config.yaml
norm_eps: 1e-06
parallel_block: false
schedule: "wsd"
decay_shape: "sqrt"
doc_mask: true
dataset: "wikipedia_en"
MLP neurons of a small language model. Each row is named by its layer, matrix (gate and up: input weights; down: output weights) and neuron, and shows model dimensions 0-255. Each number is 500 + 50 x the weight over its row's rms, rounded and kept within 0 to 999. Numbers have three digits each. A neuron's up and down rows have the sign that makes its largest values positive.
Before each neuron's rows, "fires after" lists the tokens most often just before its 100 highest values on Wikipedia text that the model never trained on. A number after a token or word is its count.

fires after: " " 38, " (" 13, "(" 12, "_{" 7, " $" 7
L7.gate73:517465549460563553439483569478507556458514520413396560461486530449530363490555511462557592499470490500531535468478566440493583509508455477511492462493529558453496462419529553507440541451520446527525472461504509456519438548557535524323554537523537465451485506473494472546642561514474501564480578525486475447475515468568470610568553490487554522510459482456508552563501484470488466463540478496343457476440434568561609487515563447483434495525464464509532476554426469441563410492538457551476508557428471416546516404510476431516499560522519492553398497493540490541561500425427620462564577502479551553486531515513457489554540467521508477439560435565533459473535498437541457374529480501433615571399541488496458475385561533460497553482479440449428514545466552528547464557468526
L7.up73:462412396578482509516539592552386494515569554548519498454579582517547532557469476464573459453523494527444516505462531430502469442554515467507488543467515458517430586518551601504567542489534436449436470436507459510466503592428437501522456557432522495477502551530469572594520483448505578547416561487426491476496519645442484537506508539526420587454490499463603565548527439491551535516499523477507562564561465575568533427499595532547500453501564415451483547591525497503592526563481506497483509521399473394421468496460614460513530530457499429527437448434532470608492465442640624555553551487458546528516443486466495500492482449514491511505491475487530479483573563550492433556495388509521517535456589510472476469446550427455533563517465494568459453471523525578455440527529511
L7.down73:522439481512526463551506553487554525498539502463443481455457542513486573535472474539444591467496512525536436520544484608532503465539472494564567416447473507523600468430457531473434464427466533534572528464429476450544531555462449445492539463494542517558538436481516577461519544450479466469497518447457526528518462446456468563502524500576539456365603479432480517452497403494469439482492554548463573441459433531540495496454507429370527457566509512468479458448594481555439465470547424509573420489609460500482503533408442502540464443405587514449489582457610425549448508563611483478515542479557513508403472559507459490613484476512500572497502514574461542516568562437460524469669498584446430545540545399510442541480524481511390476418551462537521527473567541503546490577485472

fires after: " " 32, "-" 28, " (" 5
L2.gate608:500479476441515462469544569522444504448462424477564440508519467548502436531501490551461551518453531510398522429501467467558514549590505499476521511460442468413526566541569538598586453462484520524547595440582484540409559544522525483619519468521557530484511603418435510556506458571515526488529555506625499482517595551432427503506538374518534523409470508441513485459533541459504476523407447558543513546524461506471457506572573495503645542585497476524477434451484450491453486462440512657469507542427547503523434466442468414480399599425444439537534494476447459465515511485548503491515526547474465528458542506515511568486490445604441423471536464525521507482521487369503555575471550622466470550537452635545526481477487547535539484539536479476428452541456558458552480458493544
L2.up608:543474452443550411514561590523522504484463482532493429518542441511449612488443480462534470453483526568540519467508471554374437576495494480435438520527455455449594562498504542487507488523610472505571529438459493509412517524513436495468537476499636485505460550527478438440541569492460571497521490576544552519477483494508558447450509489509526491457574576431531512433594474540418450543552494524447595504522470612587574525519397545461460504499580503473492433500453459442457432506464467546415560568403533469440498471383499519546428516460446529476452464598427519502534500463512562484506444521555466425620427517467487532476510460562532596568496474453455438493473497491508498470552451521447477567640530485509481587456433500615453586489575516534481492440523399510430519486429560
L2.down608:485457497546513523556476480496545528548536487508511551430459428464496496495503490570473594589419483497463556508474545481524548386573470406521637535545500474574439418486468453528540565497402605542485510521509518474509514454424579473444517540489463542576526409490499510469522532507463508513471543367468433547450474518441461528525500534427543460500504471530388523575476557408602577509431434494502479456501499513431576426523539472511461433572403440590569556470501626566530530548548470478523440515547454510608475542583515522378442443541574546483540522437543502522572488474460415518482528469451442507480492488523451468447504501410489454447525555558484556478494543535516436451451511429589515524440384540433594443573559517427514431512463538489497497496481521541484617522549488

fires after: "," 16, " $" 13, "-" 11, " " 7, " CD" 6, " T" 5
L9.gate21:537430363514457555484507487477516580534561469554471532466465511445492513563510478454544460480499435472531600518466528582506422581487531470467543480526554525515537534508472511480531649513460512490502476529525503406464425475536487554562461473526614518450589571489551476456472485463500508546571530421518471531438435577533486453493426476545413417572546451508402457482512388544505487478528525491524513511425418555526509487406478481457549579438474486522505452481513456584426559569508424481513570578557587461419582540451540609559453453557443505521533512547448543580540426436511546500594538403498464546407501573356393623527521504455522545472426464486559499495541551425465551552436496525543525474499523474492504497526412485500548535479511478518569529541471431529573513513561447
L9.up21:585404513500513484499561432536451487499453506471501501593630431449484544452608550467465472535528579499595496589469488553474488572455531523463554538495540465493507525537539601551499576573443464519514531427511488437471518547550550483517486426580515498454479593486557522415485511560467431559489517496529480530492497496559509451417476409463420531413424530640523423468562559483511488497496594518506591482540541486503478597499474398488528482471487499539538475469497447489543438497497519453515501602530492508499456453526485603540559501476477526526554448449548477508434473453482621530536387540412447458488467499485443384446470542467553402503428504548531431459543521418556414473470639435481480551471524609571480403557419475537524436544510463510561496549535494584441498486505510
L9.down21:552567448515505546624442514551479457431523461508514498505438560503514423629528472470622510546457483522471545425409523491408487379570436546577405537462488421492513456510529414434499520537488521472435470511528497468496518522568509566635563489502559528495491392455468479435530524533554502460481570542525515534539481455569510582478496505480395423575526424465563539458470450467451458421576536563439442504560453469472481495519453500523440540511514569504502492517483539504501546450479399553534498453463525609425470520511602424544489417487504549511556567456575623432492572492500454560400574507544568476463561487472468511622423490515436548488479528467432587442448482550542528507495498418486512497463497492465543580494541589534503534522466464536475502561474524415466492404448536

fires after: " " 55, "," 10, "11" 7, "10" 4, " (" 4
L8.gate393:643449490580533602428447464559449569478611457539523487563483439545497487578534474505484532488542469560482404505451577477469558576535577495353473546506459499555520423466451508427573497475496483538478435550528468480485558580593497517508449516489562490465547526451500463620509456480544443531496421464499455466445467497496528514513490396524531463412580543494438511502471497470469469477454531565518514496594464558501444536557575513536482501486533497518477419431450504556470444408531401437588475506565580510486510482447565492488493443481513499479333545533437462488512503579549582569475450382500613502534477483530417512411497567472467559549485522516542495408501531468467546470432493452557555498442514527552506426447531518443562486563572443523423480455589550562475458551491539
L8.up393:447450484469469469461574462469477479551511453409406413528525403484570487526587576521466449423543528437467490486472524473487583548466400529468454557575461462426570472441514563508490507537501528525433522550529449527469512545490471386498422456467471540528503444418603567538550518494521479588489538486495489565471436490461586591540440523426403531448469555591538482527507499544530441522450527428552493572520484557509520494490525470477596485429545533491496551560508474489514546525472437455450496464467527580567527506600485560516517457581412463457521471415495448453425483527558514584515527577360476574494585515525488469603499436527567419530589452566460480528494480535624530436462445459552494479466530493451568464571501473440434617584569497453515544498508485592493542505585530
L8.down393:527476523521496496510464549635446466518520485526544557393438601502450473465480489555577560454513580495539533499528496533507500387493406510480500522437452409535477448477558506459473452487482466416540453559464507441495415551538487590533547520446502487492520478513428502496454469469494422516526534467533482513472538408494475474521512421574453452442603493523529515551424430489478464481584393543581455448564401638454467486467561502459522550552418555557396428438566524464482449524445530548558457527553480486457539465488454440488496596527533467589478476502500496527533520568486422526471523373479575448566397543506465556441506551462401559493445465520531431564481546512553465546527581399571503483474477559559479501530511503454612511509498446552545454524585550545523445606580437

fires after: " " 65, "–" 17, " under" 7
L8.gate269:554472487440500548551497522487532444442473517546477493499530534573533499481444451466562404566484511433492483516494569462500510453524531573534516435553466476621553626470543506524549528426433477500515526500496437497508563509487471443494464471572626469584436495509467388450482469532512578552440543526515575488438456497486536408489534475446538516520526491438555558524539564513536437552626490585500576320451502456466498480410531476499496547590483443494500503500511424360563537550448529564511492608593571526492474432444434517467531553470569563539511504557537468523544511454394462530556539486482546483630545456497545408407524567482507567538540492475515488499610531527532476513446445446568554500523518357547505483431420558469533556549461488498516522537510541529457465455550501
L8.up269:466517534567586506492478574535592429533506481435472436538489368495466509483556497465540475449517531481527469449505498509546475340523536439517499457467473545496520508538459508478514521499481626461393599538492456620506470498513517619461523631531625497490453397498543489481469511501424479493527519534425486492475401427432617517450471474526559489539604487495522518581441452468532497497448469413539433445432484612499482533532483433526567449499459430432474617533459540495563489529566534500362520490584490527504548553502604509471533577514441453469464501467522498553489410451526544527578556554465546520567518462484527535528510490486530422586446484447433539548566515515559454541456475422449464481525445460503467498448561546496385486547477582505555515452440550470475510454506482
L8.down269:532527466464620464586539543445512484543433472538459553463586583551509445496494529511463486481511472428365472402549509438454610491474485516445564499534487628514428520586535545546580448486435501451580573428440561540495571536455541504442475505523511464403528455530486543453494425439546487526495508470456361594532503567434504503557522490510538557443550529540502541499461558531570445569551384499518542492488434513451452463519574546540467330558415505547504494447481470446506528388461499466462496588482511501499549513510455519468430460524545520541506528480477472455576463454464478521467543559437472457606514519414566468492417461495465492612472498532413506438493540596511570604532431482429536455475486437523477536443473459464444550431561467502446537507521465541496544522451520

fires after: " |" 49, " " 7, " and" 5, "1" 4
L3.gate598:513428388516555432486477532500470519481520483456533533540538516537515453559487479528494534534473414462484612552563516505484468486453483474520523439481484444485484470411472514510533468498490460602482526479493479434504458516556473528503563530420475440426496520458510404522484477444516537502553489482436461552439481438513524497466540511465434527432601552501530553537512410456587553515505513535493516544407425575378513574473519495537515467500538489455603523496598535477516458508507511648507503492460611596472434541371487509449607439467450502394447474535609455498576493502434555441606490568497524532514474505489542532533461563402500507572614518508507401495512477536552503392512503452477375535518471601454519560425403588436466478544557581462484537468523558526446467436403536
L3.up598:541464391562486476521442531525497500464489493485523473561444503471461484513571382485500517538449432460447535535491564533525434492443519502453530471453549530398416468426453487479470460549521407578526497548468448528528434510518472491519518553433518508501544506509505379540461455596544467466468399530439482514417623488565536506552538544403467548448523549446505493525593450492489565514507526436456416567547446533481537595461513425462430495607562626517513471461579542564506593517413564570552481536513542477520526498462456545486547420456528443561474496514543477461592520481412599395574453468490529513516543579417580588555548542520464421476534460468552491480514426482552469329545443509535412563441501545458498503511548498466531488490526543488385460519522544514555483468485519
L3.down598:533593470477535457517498417548563451522464508534424501466477476445508634534472589493514536494444540553539509513456489529477516496540486531419473490523449538485470589577540482470496567437435602440511515549502517522510517463490442456540551506468441496470446489516484537462537487485460583596471561476544517393524514425447534488598509442607520405489505456481412454443511561516441479419457486521518541511491540469582590431528505529563562525494480449433541536558530499444511505418520528431441574539541521494584487528513470470536389501436463458577508574578525556533483511472569465563438504467553423411406463455570564432447437424504609407430516518500371469491498439547548522472460594522489465457577552454525495384517554463524450520553444466503519535481422478421610535502594423

fires after: " |" 26, "," 21, "_" 5, " –" 5, "-" 4
L7.gate571:649373511492504465614535551488527506579524546551481551486437540503435505532474535461499454543515576553519546512403481461541509462539427568497435412530582415486477456666580476532461443575578476524405519438536500511436518478501577537521424560471532515420497484515479511544536511447554522483432578529534505444425460521591411481454489548524528496416496513505480542450522464523523585490459527497453541482469504471525445545476509500480497527430594450523465515512538532572554577565505455564583533476474559511585475515536505494520495487448619628547416505486439501547500432534457412481384491509536484491583583495479547528557484504541416462459501517505445535498499564423421646470467420494495544495592498474466502487449503540522471459455512523477499539385461462526448446391487485
L7.up571:577287502513501537422554507567495471580496461462552455456539488591463511537527487469488508500527595561512488547488423549506475501504497494439476512522560464424584526461485441544491499523475630542414563500512487502502460414515459553502470571537544551498527477502504531500399500489469564475435575502519542450443540480514477556419514541477551469423519378480465480474471546577567567435521462479479484566533627395506512525579423541542552516412558501574464450480488619510605478558542570435553435500491505552500484508455527533535437495419458562590548502481467465500453388400500478548526400441543427408535487553536586496539545487576458496432565557533507530559472507489445531507504454468504499495435448491530491505523514647577486510532474529504519516416549535519417494472486448
L7.down571:334594512466482593534510471518551514466507525511517486510552462487526475457507443522459589489482517500420497523537526454457548472493500516632526495496459492478507487490515534461481472448424518500550442507498466508566469660518489476475568428479482452627590491538529514475538474554416474522531456499416529509470466479501502497602509517538436497571529521491548520546445418520484477525529462511509453510501467536503554443514579365458552465565423484497531450521532357459430510487504446557459545521505422539410577508492471553525519476586444426513484458554560494584480523498525536525567529507525604577419494457482431474500455506412585563516422516584484460421525436527694428534539473536511542504502441477491513489581514367391467469486480447452489481515501475471486536588458615

fires after: " |" 52, ":" 18, ";" 14, " of" 4
L10.gate262:547522511447611556513431456507521430452555451496501421526465488478462387501392531478528416577449427464481380547543552523518580509493540502515476547528508416486436576506563580588506592533522534549520488537494475495505382551562459528496569493458497424449396540480548469552527532505396534546494579532441543532523472369443417462536493538539505488489528500445544545488453483519561616433499487505477530519512594502454544522446466450463398509378485400506499442572494535460488478517563584585490536518438481521497526582424518528547563410461450463501454472487554464498447453518475519514579481521466463509466546519446443563507527489513532404415512564490557498436428454564499557467478379498535505420596536471543509471491415586505529483576503539522518539543480557484462533443382504
L10.up262:589528536529477536482525519463460467440398449479484467605513490520505361543492519516466554502530586425472445403426497426576535463490591530479471412453464556515462493549444458491604481436545504507428408443444556507562571462476500564387549509473454512479460489516505556614565515503460448563486540529431540578483517576456459559565480534485535471564532477490532501525488551557532571541482536570474506435421495464606487495438407465548572384473544466446491538502476544492496494561412500486500409541387526539453514460557528484496477592523561516517438532505520551419417436531500530457468555563529447493463418512564541520481467429526498469527573517433518655522556463420484438479574539550455518478394433551446414478513477429443475594500475502481464463502544496540508456448515528
L10.down262:459525542526435456579588428511543525497489501479536513473494540417394508554563495536551490477524482509496515507527501473493531475476430419511456596482494385494501572565554605512580499485579634531463574579528534500483469467541425597507510536457485555501529506518374488501480539443480554503488587448543496376561384375496525589487469587546457539481613541442475665447453506525533480541454538401503537519449541541425521460444527497450502475477586551531475458497415496450528584481432473512490500507497427449578537555390576479549498488464432443552501453522501486533486490502441514563538488482534554471410536461576498536468559501502445508420530519469526571429568415527477468474436539432499432531524513521493473468447539540584561528474441526449419546533580454560468453500483505

fires after: " |" 68, "|" 15, "," 5
L2.gate597:447559560586488560516500438555497480551515495426422539432457486446524486501493521554512551453459547487559541491402504516537490500457469494448509523503505437560492476490481453540467450534498535489456465471589519543509506416426527452524452481512668509381509533494527471522468561565545516493498446495562477439590477531541459527472576461563487488585446481491430429482530498511533458553529572505440546586487523434432541536548489550438502426510510549544404474424421546504506482476536451477610536492555588536596539418539529475593566441446445592554451477539479520446524567485384408461472465508555465459438590552527567528492525443464471400502493484521467485538388499474411538499540531539487470488456544647418433553442504539532486450400463458457392447535439567476474482423525405
L2.up597:513456442523478573491445470542546464558550456518465516490453525497561540519438470394499500550506564522525482483521345487524495579536446523455533432568457477493465515544537451569367424529532491507470452418522514463512552471479477473544416509542517529474511467476433462574459576442537555570464501475526456517507569415510619485407531494485460525491550433465528507451523458521492496426508490413601566586539512515480534491426521514439532568491588357568515483520599524545550594518468655465461494503479627434460485529534498379450463498460494557493567422458557464517522561677517503510486436494577452454435503501612566528543538491515493447528532527514496498502445545422532504550508503408499497534404529594539471544517420431490529543498463512553456479565485434463516465500494516
L2.down597:499525561488515482589507553461525522498496565543512438458536483480448466535470525541394543434516436493505522501524644517466563473491496536521452527439503405481520583472534547534511517449384494531505590561518523499481483504524569562392552491476445465578420484534551506499552409515479416509527504607489553473551456518458415533589405515508496491479500580486492544520437507473442551518560535572410422452509521489544472500555538447583446482519478610494500518512502458386457453493506390582470486468508397551496453500456476580535496553538473444481441601578477525589449512375527476506584563569524536509559455492443432508502490446460571578498471483433526461475630502581555468448568426475490470465633410403422543486471521513527495434506493525466562484472485565492550428538487561

fires after: " " 30, " the" 15, " (" 7, "2" 5
L9.gate32:538458543505460467490502508525491533495508507576464439553551428563504485554478445590423560438464530474478526548456450489455544493512541544551518511532443610600485494613511482594491523484464505431444551547560470532505513509515468452485487480547514507561561502526509455485558576481437590487535453463446467513513567436523496535589589479535515519431544511505559493508468479404440485460480576441471477555542480420425526496576560493505482564522554463487544609504392614473500509525432455528487532582447518543557527547511478480501464459529395469490446580518522480445608459442422568443588522436553610544600497447500454496416547467412416445479491402511473495455584468341519429489528412497450530481543511515520480497443547560567536472548546525446516471651475513525487423579575519
L9.up32:488540506538483423468487512513464492529576535552493465621501433521465543496554438548456484477586558470457492511400579485460482537542485596564514493578536537464384455603510506492536535487505370470498429456495578447573526578612438456555471442517511517497517509521519487609480450455528462573436540462569409568524565451574586441504504544574449585549594470466513470507566511398486464541430498510524484444539475599499499451537439486467490553464566440397517506463536542441501529483506500521433485602458489454580474572504357562485558518509562500532557517454553574469512410444515428510481440455477454498512486515478507465430490525514503517462505458436462623564488507536437539580475553575432457568517566506519509518505549465589553537476617575457493485500485449479407493463458464
L9.down32:458532495440586535518536482436460427538492487600514545522573527439495534542504465559385493486566477484513536492577470619574578440533443535440579399416516483569565495477547455498454445556455536419435473457490532463484518506461562542516505480577508458533393522432546502490565466444508553422643521523485523527443455454498502471555540488521481434531559459436498496542467526509511448478564525581483483453465589545582489507458610491438531563416507537524548526520548561558525480498574578505487484545562507457411490569545433540565428461520542510440541497429439491605429539478576524524437586503498426418442613506504502448478488563482475538466466508490438430428505454430565518470456448485495483517383443479548543500494445522471470484488477636448488546472539600537515607507429536

fires after: "6" 27, " F" 14, " " 12, "7" 8, "5" 6, "\n" 6
L7.gate646:512445458546541485537563467460533433479562544443499524507545550520449519507408528400491527503484429512463417538562526528439571590511452613572467534600510558437613503523446533474538445478431542496518516504418442607472509494532518518492523398547595512450512388513530439521559521497439433452455489504400487544537577506480489557547444493521530598427462509473574426577508589505560619498468526456469481605446470521524522478503599533490592461602511563465509509501395444464493497462487485496486514495445475560473517486435421526444461401429486572515507564492495495517462429470449560544598505412571521494536526422467486439437505520557519423476452522469536432430527483486530417436514525530507628498536509440535513510483558514484482520380555574547414526421531481540525465443537540
L7.up646:558583571432468536528497480608442560514492532494543498558463536537555467528557494564518576460487530467445399468537501529416497452499531490488432573600520455491516543555540440489656541506474561527430515492390516487495399525527556508518427476545527493564589467595449522531513493508539577462415426533439456496475534430443489490503489500486546465468484539525511521568527447412564436447595556466491500545410485496487444568404546584516521482493550510475500551463457600541478505498435491469491466506463523476428534497430553422349505538518493405457525535494425397437420516559522526480492407518518471601572487475449512527447496562505503470508478583555514508416493481520400587531403568524539472464538449511430576567464485570434477432596547520573541475527422455521472463550497485
L7.down646:432494500467574516526498461543516524504510572497533428384449430475482534534446502490546550485490537417544434426505513546527521518610505414520553410481501447490514392543487505550419447479468499449536537522453530572578518519509465602493449515586474511508393394501488455532515515476585410571488480470497613433527433657497493537588502630561466450531510457460443561487418557520470530501429542480422453566480471511508518454506508552502419432443502513541474536504502515420468546495449535487514504523576464541470440522532486519494493517552576493503517535520506594523501547529490481553462506503390461420517390517480409464564425482610489452442592446483524566531596458479585574468496491455375515516562565485487509518538485557507508518465536497518500523555628480424489629449520468

fires after: " |" 33, " (" 12, ")" 8, "-" 4, "," 4
L7.gate253:449442522570502436524427419552449521579583518532526601463475503504468548484507569445518422506450628504468528497515513573574452509520505460441504489538516488544497469561456552472435465476528583489535447406481535489515549433487487483473531469477596549455562515549463483515416501440536550577476521429607554516504558506598525460451496437487461473453485497491470429547545502540491540448392437492497531537453469428522502538481471646472512439463559492473457449566524509521587540498531594419465490431482577552517560504420517520534474446435513467431496433463463503453531495516511446531460474417508396453448412464459522467555576522551486489458492577475506470601462558449436599476586527580624513529479505475530410468548528634461436471473515639462526495582502450489429589539481440
L7.up253:471528611549479420502505575503421547555499514465471479530490470566435500490427494546518486489500546473535505497518336557471414538559456521476571453481488467526542477499446432454485514572552526505539426441495496518580418484521502555498382532592559493464535535493435520543506523526485513553510551516494531503505517522469428524519492513620492471529501469519425441468540556503452517582441452525592486430476505516476442576539406546428539458541647473501424494495482582497625540412613571402468485494546489526522526503536520495565446521466515559531545539497459503438584547521469431513520431516440458423464582515545519588506482541396521497411557482606449472477462533388473482582553600550513509540438577504478442491550518582518360499521515526425525494456557504416539437510502434
L7.down253:521463401472510616533536483442515534475483491476540534536504489492547504515521490525468563529537464546436480497514522458500537510466561532626500578491503498473504497484529513545434527457423513506474556541491484508475539591526478504500563500418493450604492471534557559441489458510503516497435413504375464489496489428421492469523512561400533463535527422478618547585474453534552481447599572461466485518486468523522539464496449428501478538542391474475516504575495418510359509566467466551483538474455365554441518523553455465463505517608436443543488501498612492573402493444487534522543564525574564545512507455550423495504474474451468556606481546515527476509581422575676477499493433453460475524511416536520577531485443357467601457508505458481493518471446485562473470454517630

fires after: " |" 36, "–" 11, " to" 6
L9.gate678:536458434441504576474558569480573477500587513450434492521568474574513424499385509559514521590434476506365459516503476458489501399508505468537522491487468479526508592451401608481477511488471470580531550542543453513491439534574456470389530590437515491637477542487420350539518488496427482533518453523513475554504490439505549469593414505539491452459500507446454521499540451437447475488449391512509500450512488560545476565431495579433480558538482540522490543508509478526445490434481486509503589504525582476504510501428451636528516544513428537429402520570567490505586448504493562493506437524529562466576461486534470520493549609475467482486493541540588587450508556515445520484498489508493460516481478514512498482489509515500605399590555358503610539475488568561542438549506468
L9.up678:489451423508493511556426506493454441530407513440508494615519530616474434529549482481532474468549446542493483479459437420450485504512558518486394498508524575537490513606549508466525440469560505573456540457576465429547510452542483584464501423471422507498509453497498535539450515467532462468546492507433507509539599552513517615543447571501463537501555441474477596555489485379426418594426515493522514531454400551524507565553449572482491543529448543461391484431512588446420545437469542509540479506509523469589539515545497525546453575549499433445423459508455411494541454420498482543506537452511462443548434544488507447491489473507551506418589523492538568420604501510400455494545611526403486488544427582450484563404506474402494446551529476490500446483514585481501492613549505
L9.down678:456506457626564498588529469544512449512451511485593544451501518549505483515570508479541510414477435456441416553442447491456561499580544457588509478324562512494495455555642553558470564496428539420456404494484538545495562443560505429519518565540509506451519475524539515542407538460456432526527550440373495490522429610533539503545482413521411426576536540492462499496424589598552491477570489472526503525540434512472407416486513497461547482457494493436456554470507492485462501515515605455538557503488422483546518524470568442522499528545538495436554468429469536519456533428544400547409484579570503462431479536523496486492498435541507556510488459513420518497551460498427492463408420438574517580488568599522506516510582515451495561519416509464495531525522542476507516506591503

fires after: " |" 56, ";" 10, "," 7, " " 7
L7.gate304:470508563524539500516617455480569471480498460510470456509582550465484440456543462449459517544491562431491518489411525498492425473567447515612490432567604487444598557592502441568496572402479487437522530470457564552479462493511487476408513516501460488542636553535481564574530513547509498540442514438521540501444548435464446579523599567559502527420599479541588528541516495573470492509475499511500481465511484487431469519494594511455486429438590515504439427469469530507487439555444475649507494508435593552534481429506513511463419487416492509543459512426504493437497399481515452463556482527567546504489518472509509448494546549549516458493563604473499400489540480457544490360487502545577556337535514402462455550411476553550508424479461516531528511545406499509494526487473447
L7.up304:584392481466520526451474489530579509547552502544506393469428622457484503498524591452493537585486551440487510444478588545582469326501435497545483479522498495485454577559536535573495585496477488569560555556437550479530482488467553450355413487510462500492486421470528457561496505485485440469496642497491480493394544455480447464484527475493450535446528420507466487531500555539470521504530485500492437475460500451446503478513483525520445545465448556567486542607537517445474412488511441570486508431461527522507556524585526518510525512447553609516490450484546422492516446461447514583562432513487505524488560492455579529496457474418520682494570521565516520455472583484501432523540531477421573485451504512458510397445484578508442483428429555552492554454557513422607555523469481
L7.down304:478521486518472555511489494504474461427490494412536532509507492504512459426506517454394607463523478541542519363507552397495487512466520502531546585514511459525437483477520451481484469542528528476483357503503351524495462514572490451541488510473524528531465472546558551546468486453569509525572495529508494524481453462407538480494513447527573563511464561522479483578509467510565466448462458475425401602528463523563435518401427390464490521551537481389501514517539394525513507500591493487487464489581407415553558478442505430477520439595517425473590569529469476436494628603629537516542499441547505471487465564524550541436414600514533488554497482482563509485445497597511538512516521534588463473526455544562388494581555463518528518589576486444431492523500489548518441611489502

fires after: " " 32, "1" 16, "3" 5, "7" 4, "4" 4, "5" 4
L9.gate620:539429481542410437509560545563563486454441533405517548499540507425488484498459505503480481475441579615471525458524501564477508397612382499524444497450557494457602527512575563480577542448565530492486461577576554494428516494518512504388509496489469499448500416460578518527509417538487549599517565464445532472563511517567445495482502533539510570423562607472519540532497528462485533510467635572455508497511564549451474527527549509501568478539563483549569476476451386586480522485514544525452521472488508442526532422408517487502504562414418483504439576516472467486487463563386489550520487593435472475440447417606539491512524532557483522552469599507484560469545446493433442525581509489537535539412383440495545521544523461510415553483516500483498469543513561526459479640464543
L9.up620:479475494479543589538535483481422506638529563417522475493523423515456528530534489504532463522548539468553547560530498458533505513498437346490503424598529514484469556530501534470515535489513521491552523463440559542571458584465486560511489450453569498488483500590499616515481510486563526577423475383424500448542464493581496484422501509555462522476542534538382492480499485495540439501428615576457448532474463495518464619432554508477561494596565568385452457497589499368478563542468482531524490570489417555575504488466476444455496534540448460444439544536422417576438533450539485440477517584410511528556516485481521497456409498483506485506526511477473579466385445572530576431510539428549491529587531544510433495474458514397496461481444497475490551481379469498457439466508539
L9.down620:571448537579580457500569491572565505436445492474500513532469457465461502465470408545506481528524551555568528496515461550408497460467543490453397515578502377457519620480507556581514524475483545457543494418463532487537524551538468490529383458579444488577379485442539540525363529464427540466531485519467503487487438347427511425507539506414442580498491443442509576496495522507470547472487553576419506596472569485429494549509427619458510484454521517506513568520408492590447517431587438487501498529540461532422521488495569541502443491532497547441421465461546457557475549537546515553536428510573560420502520519553493475529472442572470492495509545494479511544434558511469515473498532498456396547449575550497501527497460521639515464614510443555488403519503490452561457465535459

fires after: " " 54, " (" 21, "." 4
L8.gate223:514505550552615482495467537584539517574516463526615488461513477424497582440601527574491521505491573496552493524448543472482494534593507449449505392507539525495501507454405561467522544478513616607483523509463446539455386474546559497476496537497485514513512514548493516559546550558480468500541441449507521470502372467492541402444494486473445414483446481496637494460480481525537493528480560480474511443512548477474471557598428462536454537519589511515466437488476543557442481546533481624501452580443499453501530493613541456546526421516506428544497489557496544626502542477578533520554475384463518424489551480509490510549439505459538528506474539524469454490451414465398458410493495528502502475557584454550515424534527537462559428498443526419519597466476468586569415398451620
L8.up223:502485460448499537412569555550458532495542472363512574437483415455483441537563475490491491513572539587479527570454547480478570490536526441478470420433547594477563485546521515471525415482524551473453548545536516520531448591473497534527547537449454474505607502508525604423489572422440431490507482435565539544519518522575501480556551448469430513461489477512415476538466477506502464482486509509539546593453538503545625479529513483514537508453514535567497510516423529496546429505438473441473547395471522550506408569441530496481415472531541550590499529607506486542458334509385559492472583493434495615530461476424406529486556464452345452532549460454527518567468515517489485465543469421549471534435466429501470506451497477481576388537454414525498535484436496568536431467484500
L8.down223:538469519457534461590506514504561516482559546519500443578536568614499538388442490597571525452498529391548496493507495506542478448450455518534467559540490382537473540438493448495460489518489472484526478498505510415454522404509448471463539456446592602495434559455566345621533541521527552538479518546510492504442528494480513512528498604501514531484499561497589527527547478414464490554452495513500474512456491477482434529469470480402544492518534531426411432502549494507436605468529521557585414578557519409503401445583449473529525507492502464517443407405443439514465503528516517448471432468515564433495477557560554504409519629464550583454426473429491490465391490530525538582435492494554493447510560532447433454522526542509541555554606430493471433488543534465480592501521455

fires after: ":" 32, " |" 29, "," 15, "\n\n" 4
L3.gate626:536525541427415469566493420473536578555518526554521574481571543476564481434513487519512471481473445488482629602522483431500407466409493538573468558459457473552461422614605509494441502486527524381539531459443598536463509535573489531599490501402530501502516506561437493463448413483545536510482541536518515513477519468538511562506544558411468401427503426542502501526463466471474475520455441424481539533496446493598456525528424575471559517433595575512493406490517473498559612553532487468533522495534443489499531493402441485449488541529494510471445497479512537427571569589483507453532489495485482511467533512494536492477560507597517480481625510506576505571541433577474450495613470540592531460493527491559477616464512500391439496465547522464439426387506529497413562459435511
L3.up626:534513454623426500493487548490490517561576499541443561435500564525701489571480434489468537533447562531557518492607466507477484542503495490470420442494533492588463391553469499477429502570494520428539523504447483519494536477452531455569481398482575458520461544524466424513454431469532429576481432556522513487493511441470440524463598463485421521448468384473478453461600432555493476521551554570469535434452616478481454526607496510525518474484504557613509462540572552405537455474464483435501540499538475447558486412403427429546549483463528467541506470507441442458535522449515493435495449440580453553468511419411486452595495606573461516483584527587493531534497564401447544550495543483546571478436458537510461463507480422534507518457490474481510495475513499532455541452506429
L3.down626:420482475523593482471538544502509514437465525460559514545456457466380627544537512543457400425563536536403392526551510529501597497579537503485424518435525425441493577459508450489633556514543477540450474549528474526597513513518456463398526515611454574488478432522622466554546500480507515470490524450447495492561491470539504476542502527491526534543562546538465453447518519479515466427443476478545562530412577554513605498463471469485451487590516449527487570508444450563429449534582513575446398529440498465491459528519514557571457523524512459514430555507501519451521478514453481579447514438397475485550488541494431500449431442488542525493365476421554502421501438528599493528488465480478453526501452478432416446492521591558464514510504522467515583589452444492617445579460497